From a checkpoint of a small transformer trained on Wikipedia.
Size: width 320, 5 heads of 64 (1 for keys and values), MLP 832 SwiGLU, vocabulary 14371, 27M parameters.
Architecture: RMSNorm before each block, rotary positions, no biases in attention or MLP.
Training: a variant of Muon for these matrices, 6963 steps.
MLP neurons of a small language model. Each row is named by its layer, matrix (down: output weights) and neuron, and shows model dimensions 48-143. Each number is 500 + 40 x the weight over its row's rms, rounded and kept within 0 to 999. Numbers have three digits each. A neuron's up and down rows have the sign that makes its largest values positive.
A block is one neuron, or neurons of one layer that tend to fire together. After each block is what it responds to, as a language model described it from the Wikipedia text at the highest values.

L3.down119:515532412528492526500488454418562509503414500500545536474477499558461498483486525586526432487462503548487507451532456525513495477501463536548494469496466446507556529460452462410507479391575567515503531512432461452501571539432474548460503566508511519499472558454511475601558500499437512488
L3.down687:452475464551450554541540560472500415512445477470524548513440466475541486516553488442482496573472470508523504438547483435525505460482463494536482533455472537518505550488460445487542468482503584481425579492541449442461520481509533513466490458455502483551448476442451529554518541475478517513
Word-internal pieces, mostly a split-off h after a consonant in names (Rap-h-ael, Rh-ône, Ab-h-ijeet), plus infobox "Coordinates:" labels and mid-number digits in tables.

L3.down3:508468481449502466494541434463544503493572560521521517494518429532510491424470547491450536493367426593436529526460514464474562506522502481481461509512485513499516489484487458501475483495493529539487522548517460478538496486553408465413493539470526526526490568499407526471549506485486469546
L3.down237:439500490519467510501487512457474461501415560500514444559457460474455492451529550496444550422477517509453477569512551485532419567508524507539510522444508537402521478481517493471409490463493519452516531392545491649557536547498504513457523538548490457491495500528513544519503442502497515559
Mostly "in" right before a place name after born, based, educated or held, as in "born in Galesburg"; also year fragments after dates ("February 26, 189") and "of" after University.

L6.down52:478463551573469484543483529547481467528491510535518483525510460412414455530546471511518523480521457432446538520540531490496517548508538542492492556409479512428539514445462427540482451437519408477512416441499491588504469520494520504536494567496530453537467535474467504540555505490533478510
L6.down129:526515508460483468509500472489479546454457520549534466479538424507418542411543535465420495470528483517542578539490565534487477510481511481479478488488462491556489481521489494539515520545560458589503461534477548545484524538561404460487522475482496473564509469497509576543605496463453488574
L6.down173:507455414522520503514475456449431495507534531470544496537486560452531455416525548445448536516465535465529474465506484535541517604475561517448537478530414482428513571489507478504499483515532429471452503512522464467487471530500494502563544559532525509564539502547472589491446506393529483510
L6.down467:438497507473499497589498572546488485481424557520518441456530492492502516549526416472426541516525542461448561482456520387565525566508441537509476549480528564473520413517510510481474495555496536454441527458536428525440538503524415530509499577486420470451484558491498446502536455403591499448
Temporal words after a clause, such as after, before, until, when and month names in dates; also the mid-word piece per in operations, experts, inexperienced.

L3.down468:425530478478483578491472482446551459489462461519503497466427465410553432498490468477511495493442501512505521457503553495505472479526475498502482530456505524471526539457526384527483521503575530532506449458542396515460545542428530520444543530466489504529528533474451519486552537480417530491
L3.down658:483521428521446505499581542494473485477518508465516453507484433506487429515551507560418539496513529487494428490494544522511554513495484474510546481498492486515485495480609479503465458560475510457499483529596454461521525457442509542384539539409506495496438533475499504432466498464518510444
Mostly the word "of" linking a head noun to its complement, as in man of his years, Barber of Seville, Winter of 1955; sometimes line breaks before an article's opening sentence.

L13.down100:543526483454425441476557477489515515505521528538423481529451587579546510534506528438516497440546598491479528523515507598484538524493560493494485497508444558557409466503501508444474451540499420467561490441529544523520496476517539506465491463473529443538490484537531551485468487494520476531
L13.down116:576509509585503567423540463601500475563534512493476491487493464479488476449524440530532460578476479500464529527520544556519485535546485472550495522492485482502466493520496496506512489528459521511466436503439516406432500563464394460536490486516440475446519482532413526619521448551445469432
L13.down408:501414526486467452536464522475471511458514492454489457504538485508452515498504512555521523423525532466478482496485487498485516473441559569477439487461453491485487453476477482474469506457557459436449459510575482526519519477584440442430525421452540517495466488567562539573575498492521521520
L13.down528:528445526537482457510447479470502507509514566492508487554491550454510561553543473513411483551496490491569469491530490506555603547527506509475543448465592479440421533404493419427521471451504499506530476480572520467500558472503543542575520487479457503530461582560525487532506509525492526500
L13.down579:465452514493575493458496480465523448478463529434505512443485558527442435457495481481483494550600471571538457491444522550484520492453494462511513425516511459537515553517568544524572491504469491469536453556422540535500510489477554477567522475489459467479505521558511532484465541461537550498
L13.down598:511525506453529454504501521502434480517537551406559475528466552582546542580492491511497553551518498502459491529555543568438460494522476560530587555514474504423484561555508407516507510487490471526490490503546433455456475577544517512393525530480505482500479505454393502504494475476547566529
L13.down651:480514501466475472451497482521497504542461560497485517554542482489458503595434524468446457497531559488541481521542468439500476472478534498492465452524548441505507522455552427505505440495508439526552563531460478528481582495480552506492490543509494463562512477550482513483469528419513465504
L13.down686:508501548441479469470419495461513511470473417502579570534513495524482515553526564473447508510543450492425557465518491525496534466515473468401539443493487428448518498518476478528587546526502435504543513505480488415456571524564522559491446497498473512546492460540567421510502498497551483471
Short word-start fragments, mainly st, sh, c, that begin a longer split word, as in st|icks, sh|ares, c|andidacy.

L13.down111:453515519481565433531512449483481443579530562561570526468548487516548483523609525492477556475501453541591538529422511530521518515458493483522449495443529488468493479507464514453475383543475467564551556473541462415453448519430526515450491416442516483485517553533517526526520544511487572504
L13.down182:532440437500488465561534441533476515439545532494547475433453516459430581531537509535481480505527536477510444509417505439493477514528486518504473499408459505543503536472474463504404507546507551514551490510512553596481513470505480473460522481470504563483514419431502527484506504482550555458
L13.down352:509466518517505430492438504552498463509481407514468502483492503526518500551557483459570491588534453571635430521461498410519542519468547504442539534495477505546521523447483579438486561491466475539603482476491516481502491474466492457491446455545518486528472428485426445486525557474503500637
L13.down611:517514399525445533518480556459522442462516621469516482436557480518477479479503467527409523535526507466497510495460555469479480535480569462500497521452549515504467495514528494470429525559559504538485495537543486481540502440466455504434469491454504485535468504450536474517511485552504543495
L13.down642:461521544500501621522434499467492486532512528549548511469471493450439433592577452429438545499496464526515435523522549499440521515505460412500478497510495490517543500529443472529402519487528554509602538487545450593531474450452543444511511534491522550511457453477453531547524463471559507524
L13.down656:596453502516468502443463578431543524541530427505534474540595548532485528524580471442512480445526469461465526520504512483519482502502568491466465487532460553511516473550532441557474431570557527493559434501531517479538410440487500488568476479495505471468514504443459514466403555472489475491
L13.down670:519520511502532583515447510502522527501558538502484478445510511472501470453513510502470432481500456486463461570535559563555491477509475403511488515471509524461503510487528538486468502522418522565441584466433524470548525418345431507458487470459471528558450502515485535448531476466478451529
L13.down762:531512521527483504562504560531528454441445438408579469439501502492484489521587586504497487522529488510542471510469502423427518520505502487487490527473559476530497478541519521524528458472477458560571479489494475534475595528511460496553499518462540499506476418557433482552457427503459504517
The first token of a cell in wiki tables, mostly vote-count thousands (5, of 5,059), pipe separators after numbers, and dashes opening list items.

L6.down265:493454431502406493481499546508439518516508478478473543468490506510478507576482481522594564424495549516481546475460469492439535442578539563587468541407485469483497425518547437485503484481526504550492544436490498537561554552483541520527508501524524535494512524482580515556464501581534458510
L6.down431:471461499465530459510480568560419542495501537444562516499497513431518583545517518463475527540506540579577480530533505534522508532457487512449494565527448444479485443521515463507511455455476525532503513505501513571537513521532526517528494554533487531560471497579532526608483476541529456425
L6.down506:552489514494527504557510566505526549589473474436456467533530442536453515517492533537486508451472481424441534510541508525509505455518453503488478531488531419474470484538502476522480560561557481504515556562445550441512539428501434514527500483473516502496458493498496526561439453545506430503
L6.down652:460539491453542584533517449503453526549492483535493495506544516429422423507464506472464542471545493517503564549542522487449520527529487534463505515475512461471544514499536552541505484596426576517471489506447457579439431529472527515569502517546492495574494500480465516553509509430486506462
The, this, these or both opening a new clause or sentence, after a period, that, but or and, e.g. "said that the film", "The police estimated".

L13.down372:566469506493486542517577526509485554501485550509448515531504588531477465463459493471503533467474472539560490493521462503518505518457432491529484465499506518436605463498505549413446551496520468424388492563451464601581528426504452428476525461476460450496462511496487447532494450500479388503
L13.down422:495517516507467521492536558470507524500469506539456525544489479520447545496472542530459526445472572485512544472530501474511516425464477510512558498465551547581519484500431442536509503527498509454497477535497485474525491488523549513564555469449465515505468535490503478541507463579521534495
L13.down427:529514465499521503533502474510463427589560582484501534506476550498466557475508484542565564527490482460547481560495512540509478547504487581479525483467547513446518463534543442533495505416515482468409479500480440565533458574528533518501521469516510563444456439517482542536463550468554520500
L13.down505:561398498510433509544461523503517535508484586453530447539545537534420498507554489501485514541507445510427565527465464465441540531506497518478532523509518512525535514477434512487594480417494429485443475500502472643426446532479473483515486544529480496438489459476519528492475517516500538499
L13.down597:471464538512453530477447521481464432442535529534531516557549549542516438509421530515477473525431523515465540571441534546464480487489481498452618558485539509423560529450500516524468508518482528444491563441581512518488492527499517497450483458455556486520525450484432464524570462483535568442
L13.down617:511495462476465444520566474515461496505531494489600487504484496630583456473493460496506571518511501503470490514532475518455445550519517451475432492478468481485544515521485490491516562501399514530550552495468493586580535511484433441516519540427420492482509473546498569591493551496429568515
L13.down678:522488474464472473537438438511448537497487479564496537531489481499458454542540560498523551517434505500494512568506461496488528586516487523534459530466471554476425475514481465507466404568476506522485546457505521573509484410513524500515576474609421484515526483465511455479456550481458396487
L13.down682:510529486530538544506503511407416560550484501528567485525439549509447519399481458432547488449502459433564528512550505526533495467456593569434473485486486524492509488521485492418479510557477422491535478469518540543476557516487524555493485529489412521570474434537468416449465495478523491544
Determiners, possessives and "and" that begin or join a coming noun phrase, e.g. due to the, praising its, lauded its soulful quality and.

L3.down378:493534528514479450491445494524519472491530468426468519512543511552438500468475457552547489519498481491505457503475479488540564497561472492463448480533522430550473560540580508513453506470515390502483576520543618526507465522449488502556470511485577472546442465535499535475480501499512511480
L3.down810:442602512493477479447553517501524515511549501445457507434436526464491513495518481605494478545529496464492500484486496489516487462453420462445516501479507537555495436511555453533497530525501487567490461459550486540505535450526484522473486492558464456412510503423460487536481554496553472521
Word-initial fragments that begin a longer split word, especially st- (st-alled, st-aging, st-ratosphere) and th-, tr-, squ-; also nationality adjectives before occupations, and century ordinals.

L13.down59:577512511507499529484422509578432435461493503578490521476556585539441454429507560433488457559477493441499448466568583441553520442507477527505514489457431530503555508528522500485543566516504478514510479568530542539516538412512442530499488506531510471594531494459486500530507557454516495483
L13.down60:546550488491496422544465495516468493535487502507484469543472530473514529444515428506507543483411501528475460515487491466529521471442461472466497523500467525511514511494546447516508511477419517486452553495437507563547488439468472485481562374503564482504542504513535499564486475473489547415
L13.down347:534488542466513534489540579557506496497467529462475485543476526529506501544482523475452522494480493508527391489562540438492442581505539489527489457526530514531569500435551514464487475510494416499501440517494562431530468449438473488479495474500483492527549516472550528545423493429490514544
L13.down490:469527494496495501462497464492498443448493507521485508534443497388472441426499518479449505512493484487402543470513513492449504561501449500553456482539525555542505518464438498539488574448459508464508437510417485499539410538554473554491547468546456496515488521486466472559499462476429553507
L13.down575:525486484456551498534498571480575564481460555426489522462411552521518503433477530504524487482487497517526453462543435517461538470450532525498482448494517562499537570528488573548500384509522482509528497584497566445434512486583548502515502582468510464468498549502481503484480490500571485496
L13.down635:519496521446467464480546437486462508522438534492440498534498470438547506561495448545480571513441554537493456503540444445503439510468523470495483498434509473513453549488462445520558509482515437506501459473502454485491526542518522519537496517525579505491509544436549424540486525526545517543
L13.down733:580481549513440493494516502491476556442504556532500506518535510471469591508438450491452527495504469513511449488519554510533435542510469460511472541475444505450518488546424481523462527475453460509488428519415559569474473418508473551532503517518536531501429480455441444457453548502484497523
L13.down771:482512534480467549466498513555518489549478484395521498452561513489530536496471529578528474483506480491566522547470488477501485587513534476513527444484454566458473499454555515449505530459500506475477479483535500494522482487456482428567531444432458457550516504539525530513483465557497486516
Prepositions and labels just before a date or year, such as in, until, since, from…to, Defunct:, and pieces of year ranges in biographies and histories.

L6.down50:468477450517468551530441514482442522433472477515528522551494506511442501470499492439508476495493459475562564498532437467479500480586533530508548502541488566523544535501467588439518482507503478491521448475508419602489503518443503536453532525517507489528509546512554432443528462475508530413
L6.down123:420493479445502490545454505534451488541503471474605496506547564472463471435526527488552498545470518507506479543445459539534455462532525452468535455500559484474526478559493564567554523509501465456458515412480526544507589471475552433531444489529504551432470486490500513477528483463496530509
L6.down474:401477470448487520529537529497523528457500529512586518522472481421497432456595602449525424557515516556487519496503490483501567468456541541486532476531555582554522595554531548536531531471531520497530492463509451566489501463482439500564421574466518509537429552454471455487568453507490538546
L6.down525:480496491485553496402537452424536483449469549534481504448519560497549551505510532499536524565444514571482467541483521525439482540505467489459482510524505470551489546447453498576499533550465498544559435520464543540497473474486436515513508528491403455509495484415459497500489457505518493533
Opening quote marks, often fused with a capital letter, that begin a quotation or title after "wrote that", a colon, or a list number, such as "W, "N, "The.

L13.down108:489488526488564493550491491488521485522446380477480492445521475536542479519478411471554481532546451489509493455512614564503529464529513562540513560528500618485537584454455498556465433549494485526504453511538452573501510590506442556465464499576535452530508549485516540486534384495583485502
L13.down215:534505520528496498496481564540502567468503518517492515449533481517529441521556475508507469519493496523500500452476526545494547483560530488530534467565517425502525492495495506506481419526512574566533496531549512553528519458542428504533492558510451418499514486458489538507473559490495513486
L13.down333:513460456478541485499530497500443474499438465509513468431457473561549486471524496484589519422481504557527475415448548463531514532542395501494498556522609479495539474519526524546525553561537449503473457550512470494461453580516502533476494472498508468575429531524453516500528473405566549458
L13.down355:456397414542526483513486472469541502486484530518515535534546447410473532550497535444499488488508556486489437500555513479429525499529478523521492454499479534576496396499500555562513505489505481500489515566578545522532490582500475519492569466460489475499471477499523463483498532466495489418
L13.down413:514504481472530472564527481508514496482446487453531491471450468569556432474571499457493499534542449480484568502523480509478566484517476552537499499546546496490471471545543499429457458529499493483531455387484520573536485434499464488495521562499515508528435528482505495467532549514473484542
L13.down614:499518473515543539483508468503474524531474507450491567503504504475476533486543511510481511491461509444468516516506586447550502468541455521430543565470478501522533536447485501503527501509513502551523540445477505380507460603478488518585564435526556463435482418527526485483510453526514554430
L13.down663:534498534483471531447489461510478523526489562427530545548577469579503500438484430498533484522421515519477478462494480563456550498463431496429513476515564487545620457497491560603513500508533441493462556520534445383495496487547474509511518450480425483434551546465492545508548533510493520472
L13.down821:493507520483555509490504450410518559482507534575496499486504493540563498506484584512528452447490489553521539464463440532481461494583541473544501456478487505480486520526485528520441554489517552535485491463468440542424492459493587540475503508546553483459582452509464478514468483466529556461
Fires on the token just before an upcoming number or amount, like over, more than, approximately, Cost:, and table cell bars.

L13.down11:537484519485461501482499491486551559557545421492463454484550509513497470534452590520488464504489459504463525437524542533563448479530533558525503545545506493515491485498518516483434520464528434499480500464494369459506550495525452508540431485527461524407446535537466413484564576500444533457
L13.down203:431468507498496500474491515470502542491530455499498508531537502523483520507454442487430484442505422429515436508511500560516495489511542504478542454498482520520511469559499489552486459514473580441505517446487468405472490470508506556497510482510506516548492490512597585460510480521423474520
L13.down307:473508573542534438527496537472469460512518502506510564552502503517488470475491431502502433541447459553485544505482487506609518398471577492494504529429471443546564516457465506582526509445471483494497478487494470473573472522365574507423511524538437487571515457544585516479439513477530500461
L13.down577:535511443563420411405588584501459504418521565481455535545491556471494394547482442503494535470515556524540496437544496487509453510419421471533425502517498562503467473556496476552509541481507541535461479449526456490516537486496506527544450531552472576498524531468561561526454445474514460443
L13.down581:512507440485503476473517571583506520523504575540503545524448562498545517543513505509453509473505505515489467500489522523559482543423573545439505490479455471501538516560480455569464556539506484472487538401462461467453588521413619451484523508515466476500438555496469503485487575488535514462
L13.down605:458552467464507481507537501425531582469488543465519581515504455523526558596524499445522473505449468470487449544398520517497489600479566446570508475495525514459440476476474511511427437552517539511482449496534513488448515487503495500485490505463510518488504520475460603472493504515427486557
L13.down609:503455460466459554530441510443477613477510446507474459503508565435503541493492454504507421532559479542497464477505563576480509442457549516515583502485491597509505503492517474513509525550473514587462522505479453414528486447417546550502494495510531479499479465562473506556464510531465496532
L13.down811:509532484512498444519464511559432510500567459524468532492427435489475520480438522517541486513458512512534517532478510477551440542492502555520491515522456521517492544493451506510493519573433482501519499513519536419498460528468586509454504501484452535519490458536456449468485533511552491502
Opening pieces of words split across several tokens, mostly capital or lowercase Th/th (Th-at, th-rough, Th-ree), also wh-itewashed, tra-versed, abs-ence.